MLP neurons of a small language model. Each row is named by its layer, matrix (down: output weights) and neuron, and shows model dimensions 416-543. Each number is 128 + 32 x the weight over its row's rms, rounded and kept within 0 to 255.
Before each neuron's rows, "raises" lists the tokens whose logits its output raises most directly, leaving later layers aside.

raises: "\n", " Pts", " ±%", " —", " 100.00"
L2.down479 [116  56 128 156  97 168 140 111 110 143  99 104  98 149 174 167 168 122 148 143 168 130 117 153 119 178 166 133  98 176 217  74  57 138 123 153 157  51 119 108 141 107 160 108 116 129  97  66 104 141 160 125 105  74 107 116 123 172 136 206 101 126 128 105 108 129 166 128 168 156 126 136 117 161 136 162 149  84 141 130 161 112 202 108 118 159 164 126 162 149 128  98  72 150 119 188 148  87 150  88 144 162 187 137 168 113 149 129 131  78 139 171  89 126 155 153  57 101 140 146 102 102 117 122 150 149 122 102]

raises: "don", " patrol", " raid", " retali", " enemy"
L3.down617 [ 93  67 131 147 122  65 136  92 135  86  51 127 123 128 135 165 159 156 105 101 162 146 122 101 164 160 118 146  81 171 104 148 104 173  71 150 167 141 108 156 102 103 112  62 163 104 133 173 120  96 135  93 144 148 153  88  98 138  96 162 172 152 118 136 166 133 134  84  87  93 162 115 159 148 157 141 151 179 125 164 100 152  64 158 147 119  92 141 160 117 119 123 150 173 160 145 134  73 147 163 118  74 199 167 158 121 161 164 179 159 140 128 163 106 111 135 122 142 148 168  94 130 170 154 140 169 189 121]

raises: "–79", "–19", "–0", "–9", "–7"
L2.down908 [ 70  76  84 144 161 190 158 167 144  99 101 101 122 118 116  77 118 144 137 143 140  85 168 119  72 121 153 173 153 116  98 218 131 141 161 151 127 246 139 159 157 124 154 139 165 100 110  80 112  95  46 151 127 120  88 108 115 171  86 176 151 116 102 113 133 144  76 125 100 122 195 145 170 187 121 166 102 106 149 112  84  97 138 143 135 130 157  96 177 114 130 204 119  84 161 189 121 126 147 135  83 174 112 121 149 132  94  98 136  66  82 163  97  48 146 123  92 116 122  88  79 151  82 100 117 105 138 152]

raises: ")\"", "inese", "\"),", "\")", " Succeeded"
L2.down458 [ 92 136 117 126 142 210 132 147  83 115 123 105 107 191 185 149 129 115 148 116 165 107  91 212 126 158 142 175 115 108  62 140  98 173 147 111 124  90  70 116 201 174 135 125 103 118 124 162 140 160 119 117 112 180 134  97 118 205  85 119 136  99 114 145 104 140 138 128 128  89 113 130 208 126 169  83 147 167 139 130 132 147 116 112  56 125 158 111  89 151 127 130 121  95 132 165 215 126 149 169  82 180  87 134 174 134 157 117 120  95 144 150 109  90 177 152 166 131 147  41 143 133 123 142 158  97 154 179]

raises: "erve", "econd", "por", "chw", "hed"
L2.down1970 [ 92 138 157  81 128 144 183  35 135 119 134 136 154  93  94 170 127  98 136 148  94 125 133 150 156  92  91 152 160  98 171 112 126 172 149 199 102 106 163 133 171 135 163  72  81  99 126 115 127 169 139 192 193  46 135 161 154 203 157 193 135 140 153 125 140 133 137 118 128  57 137 101 111  58 195 159  83  82  54 144 145 129  57 123 121 109 136 162 125 127 145 129 194 119 128 115 126 140 138  98  72 101 126 210 179 111 151  88 127 121 165 120 121 117  84 103 142  76 164  81 115 128 150 172 171 126 153 101]

raises: " other", " second", " entire", " third", " remaining"
L2.down124 [139 118  71 165 107 117 106 145 148 118 168 177 174 103 128 125  77 110 102 108 136 106 105 133 145 109  99 117 182 112 127 168 123 196 169 120 134  89 143  95 118 161 177 143 148 114 156 191 158 142 124 128 141 128 135 140 118 157 165 116 116 118 145 101 125 182 159 102 124 112 146 152 114  88 118  75 136 136 103 177 134 128 138 114 140 110  58 135 104 107  98 109  84 146 125 148 131  93 128 132 166 126 115 187 105 129 154 109 164 178 139 153 142 152 127 146 140 129 114  81  77 158 135 113 145  90 138  92]

raises: "an)", " m)", "th)", " mi)", "),"
L2.down1017 [139 146 126 172 102 101 108 148 163 119  41 125  82 117 105  87 102 136 121 118 158 135 146 142 204 153 184 116 110 128 142 102 103 115 141 159 132 149  67 150 155 135 143 153 161 149 137 151 120  84 104 144 101  68 157  78 130  79 126 104 129 126  40 107 126 139 128 110  51 112 183 118 143  74 112  98  87 120  95  41  88  94 123 135 145 108 129 125 122 196 139 128 109 142 128 158 145 148 127  92 100 152 153 131 112 117 166 160 114 194 169 141 121 149 163 122 106 102  56  82 123 154  80 138 100 148 126 114]

raises: "4.", "7.", "9,", "–5", "7,"
L2.down1616 [146 139  82 121 157 184 174 144 138  78 128 167 131 151 108 142 112 105 105 168 148 137  99 130 134 134  87 159 120 150 134 164 136 113 151  97 124 127 128  77 184 145 127 157 139 135 136  89 132  83  73 125 152 148 141 150  96  99 128 164 134 142 143 117 139 168 148 115 128 150 182 159 123 173  61 181  52 152 144 126 140  78 142 126 203 168  70 173  84 117 198 112  64 112 141 183 138 112 121 144 150  65 142 117 140  86 116 118 154  81 167 188 140 116 140 128 130 133 133 122 166 125 106  85 112 181 109 163]